MLP neurons of a small language model. Each row is named by its layer, matrix (gate and up: input weights; down: output weights) and neuron, and shows model dimensions 32-127. Each number is 128 + 32 x the weight over its row's rms, rounded and kept within 0 to 255. A neuron's up and down rows have the sign that makes its largest values positive.
After each neuron's rows, "fires in" lists the words (lower case) most often at its 100 highest values on Wikipedia text that the model never trained on; "fires before" lists the tokens most often just after its 100 highest values on Wikipedia text that the model never trained on. A number after a token or word is its count.

L4.gate1751 [104 111 113 108 157 146  72  92 154 136 139 129 117  90 109 206 153 129 127 110 121 141 142 150 173 100 150 149 175 154 179 115 130 163 156 121 134 110 142 107  62 119 151 129 137 117 160 106 148 104 160  96 151  81  86 142 133 128  91 115 126  91 167 125 149 160 154 148 165 158 150 144 151 110 155  59 159 210  84 125 126 140  94 113 137  87 112 183 128  90 130 148 151 129 134 108]
L4.up1751 [124 139 112 174  81 149 163 108 175 149 115 164  79 126 171 136  98 135  98 131 148 128 146 139 128 136 191 187  86 151 147 116 140 135 137 118 144 142  98 161  94 156 118 132  37  61  62 105 125 160  97 111 136 107 158 146 104 154 149 120 174  72 144  57  84 144 129 179 171 139 107 108 129 124 173 113 144 120 120 129 143 143  80 197 123  76 145 117 108  89 189 135 118 131 129 115]
L4.down1751 [141 119 118 105  98 125  70 143 135 136 140 130 181 114 106 159  81  74 126  82 111  96 133 208 129 112 157 179 170  83 175 119 145 149  59 122 159 135 105 143 189  76 123 126 175 138 112 175 145 139 112 110 160 125 137 142  84 159  94  82 215  87 113  26 186  78 126 107 217 164 184 128  94 138 116  92 115 142 156 131 157 139 128 159 103 111 149 143 102 140 104 151 136 141 154 112]
fires in: "but" 32, "however" 27, "before" 4
fires before: "," 25, " the" 21, " was" 5

L4.gate1557 [107 183 143 102 129 147 118 110 129  99 112 155 138  31 148 120 118 144 176 161  92 120 107 138 176 170 133  96 132 115  94 126 102 148 155 157 156 104 145 132 125 122 135 136 157 114 112 160 124 168 116 164 175 145 121 142 132  48 174 103 105 159 128 145  59  77 150 105 117 134 136 101  46 154 139 115 139 111 149 147 159  98 152 148 154 125 100 141 111 147 132 188 167 137 166 163]
L4.up1557 [132 159 163 147 191  68 168 102 130 114 113 172 146 110 105 108 126 131 165 113 149 107 115 128 102 121 107 106 135 129  72 209  87  72 152 147 138 179 119 173 103 155 151 163 149 110 132 172  86 148 160  88 142 139 188 160 121 144 205 148  90  70 167 190 124 121 158 149 161 146 116 134  89 154 157 111 139  79 122 142 134 129  71 168 173 162 155 167 167  92 128 130 127 160 128 169]
L4.down1557 [ 72  63 138 155 139 139 129 107 149 172 212 179 142 110 162 100 160 145 150 123  96 167 140  84 101 120 143  96 156 137 125 175 187 121 163 109 153 130 146  82  72 157 167 165  93 129 145 181 181 159 165 127 114  52 168 153  96 182 129 187 109  89 111 121 133  91 168 122  76 144 170 151  67 131 136  44  73 110 142  90 153  66  98 129 134  99 106  66  98 107 147 142 130 173 195 169]
fires in: "where" 30, "which" 7, "addition" 6, "as" 5, "that" 4, "because" 4
fires before: "," 19, " he" 13, " the" 13, " to" 6, " of" 6, " a" 4

L4.gate1079 [108 102 115 141 117 163  60  96 122 113 115 112 122  95 123 119 151  86 141 163 127 139 188  64 132 113 132 185 130 149  98  98  75 155 148 147 161 131 165 114 136  88 140 142 225  68 134 117 150 194 175 119 152 125 214 118 107 124 153 169 169 178 129 123 121 132 212 114 162 186 100 141 123  60 153 142 133 154 154 164 109 131  86  95 103 125 145 192 144 101 147 116 168 103  62 135]
L4.up1079 [108 113 115  79  94  97 120 168 137  91  71 149 116 170 177 119 117  89 151 152 121 159 102  67 124 132 162 173 147 112  96 154  84 136 141  83 152 140  92 121 153 165 115  95  81 155 156 114 153 101 169 134 153 150 170 167 110 172 134 100 128 146 155  98 185 107 155  76  93 100 116  64 141 107  83 194  63  87 181  82 110  85 131 178 151 108 117 132  74 119  77 176 192 114 114 140]
L4.down1079 [ 44 154  55 116 125 114 142 170 156  66  57 184 165 123  71 113 107 148  78 124  93 155  99 126 145 130 107 125  87 158 213 121  90  80 133 174 138 164 129 154 128 124 129 100 124 139 168 127  90 134  65 139 102  81 155 112 104  88 120  92  96 126 129 108  66 114 159  76 124 142  74 122 145 102 134 193  85  84 121 128 135 125  95 107  94 130  92 165 120 109 135 154  83  57 115 141]
fires in: "of" 40, "in" 22, "to" 10, "from" 9
fires before: " the" 53, " " 4

L4.gate655 [ 92  89 150 127 167 100 125 133 141 135 222 102 119 100  85 180  99 144 150 114 117  85 124 101 152 169 133 173 176 176 133 109 127 159 130 115 148 124 109 142 121 158 139 176 177 102 111  96 159  88 123 144 109 164 147 100  47 166 120 153  58 109 107 149  68 119 116 137 136 162 153 102 172  93 113 153 213 116 138 163 138 155  83 130 129 172 122  86 179 147  91 186 152  76 170 129]
L4.up655 [146 166 146 123 156 112 171  70 144 221 191 160  99 122 115 160 105 128 193 131  85 112 132 144 181 152 108 136 138 151 123  83 141 216 173  83 139 100 105 161 173 145  63  58 130 174 161 154 202 124 152 169 109 191 110  90  84 214 104 178  90 112 116 141 186  90 117 153  82 112  82 112  97 191  94 159 203 205 120 122 127 157  80  73  65 122 147 171 203 159  99 162 107 116 162 124]
L4.down655 [111 114 124 156 147  75 128 159 142 225 157 185 152 146 138 194 135 135 156 102  72  93  95 180 149 128 135 119 139 161  69  99 144 156 129  51 177 121 140 183 145 167 105 137 202 202 195 164 164  89 125 154 102  71 152 118 105 154 114 119  85 131 151 124 139 100  97 118  93 106 133 133 153 176  97 168 163 136 119  95 163 136 146  94 128 110  37  77 116 169  75 139  92 148 120 161]
fires in: "of" 77, "among" 9
fires before: " the" 48, " his" 5, " her" 4

L4.gate1191 [161 173  55  94 140 104 151 198 164 132 191 148 140 164 123 145 127  56 140 173 184 158  86 118 123 145 135 169 141 129  99 134 167  83 133 132 142 163 143 134 128 108 133 187 126 119  97 106 136 131  99  71 174 138 194 111  96 158 167 129 120 103 162 123 175 110 111 116 137 144 149 137 207 168 179  93 224 138 158  76  67 108 174 103 107 106 111 148 120 136 123 171 144  87 182  77]
L4.up1191 [177 109 207 124 180 110 138 150  74 146 125  59 123 123 112 156 138 125 122 130 172 123 147 108 147 102  78 163 158 156  82 142  92 128 121  87 134 135 115  89 140  88 127 147 162 132 139 130 123 117 154 131 103 138 144  97 160 148 129 134 148 111 167 139  91 152 189 121 180  91 115 111 107  79 116 114  70 135 149  77 168 162 127  72 135 159 118  68 197  99  77  73 146  90  99 131]
L4.down1191 [136 158 163 130 152 142 103 136 126 172  96  99  95 150 108 123 125 102  82 133 137 104 119 129 150 160 118 164 166 138 147 168 159 128 170 160 186 139  67 123 120  94 142  92 137 110 168 104 126  89  87 159 150 127 136 111 116 150 115 155 136 129 162 134 142 104 106 149 178 163 105 147 124  89 129 112 111  70 101  97 135 175 136 115 123  90 135 110 138 103  70  94  94 133 118 121]
fires in: "000" 24, "00" 20, "30" 7, "02" 5
fires before: "0" 53, "2" 9, "4" 6, "6" 6, "9" 5

L4.gate574 [ 71 135 111 153 150 154 126  78 120  76 148 142 129 156 210  84 132 144 136  89 152 147 126 131 133 180 109 127 105 176 104  84  83 141 110 106 140  67 134 114  79 143 162 176 136  97 149  75  70 151 140 103 146 130 109 150  73 102 158  92 139 129 155 126 123 131  94  83 116 169 162 117 130 100 178 135 124 120 127 130  80  93 205 123  74 129 100 117 206  81 110 134 104 138  69 141]
L4.up574 [147 173 138 185 133  95 118 115  98 108 148  92 200 162 158 134 162  61 112 157 137 107 105  99 147 189 100 129 155 165  71 128  81  70 147 133 142  69 153 132 134 120 141 117 109 134 156 183  94  95 127 122 106  87 189 133  79 139 154 163 128  81 134  81 131 101  62 169  99 153 110  97 124 133 174 174 165 106 106 132 117 147  86  88 179  89 111  80 152 155 157 115 130 169  99 123]
L4.down574 [195 117 112 109  72 189 158 182 116 116 114 109 148 110 124 130  88  92 152 180 181 112 116 117 136  83 113 108 127 127  94 174 105 113 116 110 142 105 139 122 171 148 139 138 136  94 165 150  96  81 133 129 186 115 159 142 106 148  87 166 138  48  94  79 118  81 118 138 145 149 173 142 162 107 163 139  93  77 110 103  93 135 222 126 157  65 111  99 119 103 118 104 143 151 149 144]
fires in: "2022" 18, "2024" 13, "2023" 13, "2025" 11, "2020" 11, "2021" 11
fires before: "2" 19, "4" 16, "0" 15, "1" 14, "3" 13, "5" 11

L4.gate1024 [132 136 144  62 135 177 132 121 104 176 129 164 154 168 134 168 171 172 165 118 127 137 134 141  94 142  95 131 136 152 104 188 145 174 154 157 126 102 156  73 119 105 148  91 136 126 191 174 130 175 134 193 124 144 160  86 112  76 106 126 133 129 148 109 117 113 140 170 143 158  92 112 147 143 164  90 133  63 173 171 131 149 109 129 110 143  61  87 133  97 137 157 107  94 125 135]
L4.up1024 [ 35 120 116 150 104  89 118 131 180 144 110 179 121  91 159 109 147 117 132  89 122 148 104  58 102  93 145 107 102 133  93 159 158 172 102 125  90  90 150 118 120 154 101 176 169 136 147  96  89 175  21  83 141 154  97 147 158 109 143 134  89 148  78 124 140 159 122 135 146 142 146 138 112 173 184 116 154  60 156 155 175  94  79 186 137 118 156 172 181 141 149 110 183 142 210 128]
L4.down1024 [ 90  63 141  85 152  90 136 123 183  95 135 168 114 130 187 105 154 117 138 116 116 148  77  89 141  84 146  88 110 118 109 114 221 169 152 201 107  90 131 124  96 218 100 115 156 138 197 117 119 109  87 124 121 110  85 143 121 100 120 118 101  92  99 148 126 140 152  72 155 142 103  96 121 118 132 145 182 139  59 106 104 125 113 116 143 135 146 131 185 127  97 109 146 116 165 189]
fires in: "on" 85
fires before: " " 26, " the" 16, " July" 4, " November" 4

L4.gate764 [116 170  86 123 119 122 101  82 111  90 135 187 105 113 118 169 146 108 151  93 141  94 164 101 120 134 168 134 135 191 141 191 131 177 143 113 130  68 180 169 106 181 112 149 123  90 124 134 110  86  95 136 121 104  98 134  69 162 192 121  83 106 157 129 190 133 111  77  63 211 157  84 155  89 145 101 115 115 155 158 126 110 170 101 112 136 171 118 114  65 159 117 129 164 133 152]
L4.up764 [120 198 116 132 182  91  95 140  75 111 108 130 115  63 149 126 110 134  63 112 126 196 178 135 153 164 101  66 165 146 181 114  78 106 120 144 111 115 113 143 102 143 113 139 149 122 113 147 133 161 114 109 160 133 155 156 107 128 147 127 117 137 130 193  76 153 163 122 172 130 146 170 140 147 130 105 131 148  63  73 129 147 143  73  95 115 149 142 146 131 143 172  93 128 142 103]
L4.down764 [102 150 108 142 118 167 119 164 147  80 143 155  77 139 133 189 118 148 152 107  91 150 104 118 149 163 159 102  95 142 143 107  90 163 116 134 172  93  99 187 172 151 151 138 129  68 120  92 148 105  75 145 125 137 146 110 107 123 140 123 120 131  62 183  95 156 121 125 139 159 113 108 106  91 115 150 195 171 131 112 134  74 127  39 144  94 124 130 157  91 105 156 143 161 106  85]
fires in: "in" 37, "of" 34, "on" 12
fires before: " the" 48, " a" 6, " " 4, "8" 4

L4.gate1237 [162  95 109 141 161  81 136 143 118 123 108  95 115 108  89 150 124  94 151 135  90 108 163 123 117  97 177 136 171 135  86 114 136 146 118 131 175  88 130 140 147 139 116 188  99 167 133  88 137  77 100 158 137 136 166 106  78 134 181 106  82 105 117 115  79 115 159 144 144  78 157  77 146  96 135 176 189 103 113 113 103 132  79  53 105 153 117 149 153 170 204 188 110 133 158 103]
L4.up1237 [158 194 142  56  99 113  66 111 115 140 133 123  96 134 135 130 125 198 130 151 174 146 130  78 136 168  75 143 115 122 133 131 145 160 152 134 197  97 153 118 145 109 142 139 147 198 104 129  98 139  68 113 167 179 164 150 150  97 175 121 147 109 105 148 157 196 154 145 166  49  90 167 119 159  97  79 121  98 105 125 169 172 138 156  99 147 178 128  84  98 143  82 162 151 118  92]
L4.down1237 [141 166  82 148 176 145 113 138  84  74 141 138 237  91 119 164 172 178 111 126 114 143 119 202 128 188 125 144 148 116 106 169 159 152 177 123 112 110 161  40 117 152 166  87 150 147 157 132 174 131 121 140 156 136 162 144  88 142 195 136 189  96 172  88  76 201 122  91 143 120  80 130 138 102 119 157 130  87  71 125 174 142  99  60 107 111 110 156  90 111 110 171 120 120  95 125]
fires in: "july" 15, "february" 12, "september" 10, "january" 8, "august" 8
fires before: " " 77, "," 4

L4.gate1369 [ 83  96 122 118 128 117 184 137 144 153 152 136 140 167 115 160 178 153 148 113 124 164 154 106 146 119 181 166 109 136 107 130 118  70 125 112 118 154  38 103 174 130 167 144 136 111  82 134 120 143 167  94 169 162 105 121  78 142  88 139 124 151 106  99 172 162 178  97 180 120 135 120 128  83 182  87 181  98 130  96 140 178 144 135  84 154 103 101 108  87 132  87 100 157 138  88]
L4.up1369 [151 152 134  87 131 136 128  71  84 154 109 157  95  80 106 119  63 140  61 146 138 104 100  91  55 188  98 123 161 102 121 111  65 149 136 151  68 130 107 108 204 129 113  84  78 106  97 124 103 167 114 112 147 204  73 157  99  74 155 104 199 138 132 136 134 170 130 121 138  93 116 117 147 199  67 159 128 105 159 151 120 152 150 187 153 154  82 198 123 144 127 123 115  95 155 163]
L4.down1369 [129  89 109 123 128 220 104 145 146  75 128 128 155 120 116 109  99  64 151  71 100 127  68  78 144 118 153 179 150 130 121 170 143 119 110  65 121 135 103  72 186 173 131 120 111 147  88 120 130 164  90 177  96 202 118  77  81 130 103 136  96 136 165 158  85 100 165 120 129 150 133 141  28 108  94 103 182  58 106  99 194 121 141 106 134 187 123 125 129  52 179  85  60 103 125 164]
fires in: "well" 18, "part" 9, "due" 8, "addition" 6, "order" 6, "result" 4
fires before: " to" 24, " of" 16, " as" 15, " on" 5, "," 4, "." 4

L4.gate7 [157 142 116  86 153 170  90 120 141 172 126 114 134  42 122 104 143 122 138  87  85 106 150 121 112  98 148 114 128 105 118 125 104  74 116 109 127  98 110 115 115 112 107 132 133 113 105  69  98 173 153 141 130  96 146 151 180 126 118 170 123 131 132 138 129 126 147 116 126 113  73 139 169 111  89 145 146 155 172  48 165 111 131  61 125 137 121 173 133 108  89 121 147 185 129 139]
L4.up7 [186  94 165  67 129 112  77  82  95 160 166  77 120 125 149  92  67 105 154 137 168  96  81  88  95 136  73 118 132  90 163 117  98  98 172 121 101  85 164 114 132  75  94  90 164 124 125  99 149 129  87 167 171 162  86 128 159 147  77 141 128  70 146 106 150 113 185  55 109 163 163  88 117 102 111 168 133  70 151 126 116 125 159  58 167  97  92 169 132 151  93 156  91 113 162 153]
L4.down7 [125 106 148  97 163 106  78 138 146 153 166  98  95 110  86  58  85  99 127 180 110 134 155 130 100 105  69  79 108 175  89 172  88 157 146 141 151 104 170 116 114  90  78 119 136 143 108  89  62 155  91 106 113 128 158  76  81 129 139 112 145  88 133  87 106  75 168 123 129 122 124 173 123 130 113 185 111 127 110  72  38 159 135 158  64 158 121 120 131 129  87 120 106 169 133  89]
fires in: "such" 42, "known" 19, "well" 5, "to" 4
fires before: " as" 70, " for" 6

L4.gate679 [144 143 182 129 138 142  65 135  86  25 113 169 129 120 116 205 122 163 165 175 108 222 153 114 110 128  78  81 141 148 100 105 164 137 167  98 140 125 153 127 143  89 124 113  80 134 195 153  80 117 111 118 189  70 167 133 170 119 149 116 162 161 167  97 155 104  84  88 112 125 148 130 126 107 177 113 108 238 162 148 115 116 181 106  82 107 112 126 157 152 143 148 116 103 156 205]
L4.up679 [185  92  74 129 161  65  99  91  93 138 140 109 106 196 179 145  96 127 168 136 136 130 167  98 138 122 124  78 145 171 125 149  99 128 104 128 110  99 117 122 135 135 155 130 147 149 107 115 147 141 113 115  89 127 152 105 138 134 116 173 150 152 139 135  40 182 112 122  96 106  81 126 142 154 186  98 164 108  76 109 130 134  84 156 120 171  86 125 127 144  83 137 120 126  93 184]
L4.down679 [162 121 111 104 111  23  81 151 139 103  72 100 189 133 134 130 116 148  93 136 197  84 153  56 149 113 116 133 120 136 116  78 106 138 125  92 132  88  54 122 154 101 130 142  75 105 107 144 111 119 109 121 140 111 164 173 144  97 161 119 152  92 179 158  98 140 100 165 122 204 130 152 143  97 171 138  97 135 119 113 142 145 125 140 155 134  98  94 162  81  79 147 137 139 154  96]
fires in: "0" 19, "000" 14, "700" 7, "50" 5, "1970s" 4, "800" 4
fires before: "0" 31, " |" 28, "s" 9, "2" 5

L4.gate1581 [154 178 120 127 107 118 129 169 116  90 161 140 100 141 151  89 104 116 188  97 138 167 168 147  27 168 108 142 149 134 142  56 100 120 177 155 149  83 101 134  87 135 105 150 121 137  78 135 112 105 182 147  89 118 146 104 103 141  87 147 125 116 159  90  98 115 148 113 141 166 154 149 185 110 142 121 128 141 117 165 171 170 130 161 125 169  99 141 135  95 143 135 158  82 196 171]
L4.up1581 [106 183 141 112 150 140 167 124 162 187 124 103 163 131 142 155 152  83 192 142  99 127 192 102 136 153 117  91 161 195 160 144 145 137  82 178 100  96 170 140 143 148 144 171  77  69 136 105 157 152 100 116 157 137 115 115 157 133 144 132 128 167 141 142 135 143 105 111 106  79 107 107 121 162 160  95 170 102 114  97 103 104 158 139  97 193 133  87  95 146 113  93 146 226 144 148]
L4.down1581 [158 137 167 104 114 152 143 136  76 159 102  76 128 135 172  99  93 118 149 135 130 164 138 128 109 127 144 150  83 128 156 164  46 129 124 116 126  78 148 189  94 142 172 170 110 158 163 146 190 127 132  87  82 165 141 147 142 148 133 109 130  73  87 169 149 136 142  34 134 154 125 160 120  96  96 105  86 164 150 176 120 160 142  79 151 147 116 117 113 144 160  85 103 112 126 165]
fires in: "000" 50, "500" 4
fires before: "0" 62, "5" 6, "2" 5, "6" 4, "9" 4, "8" 4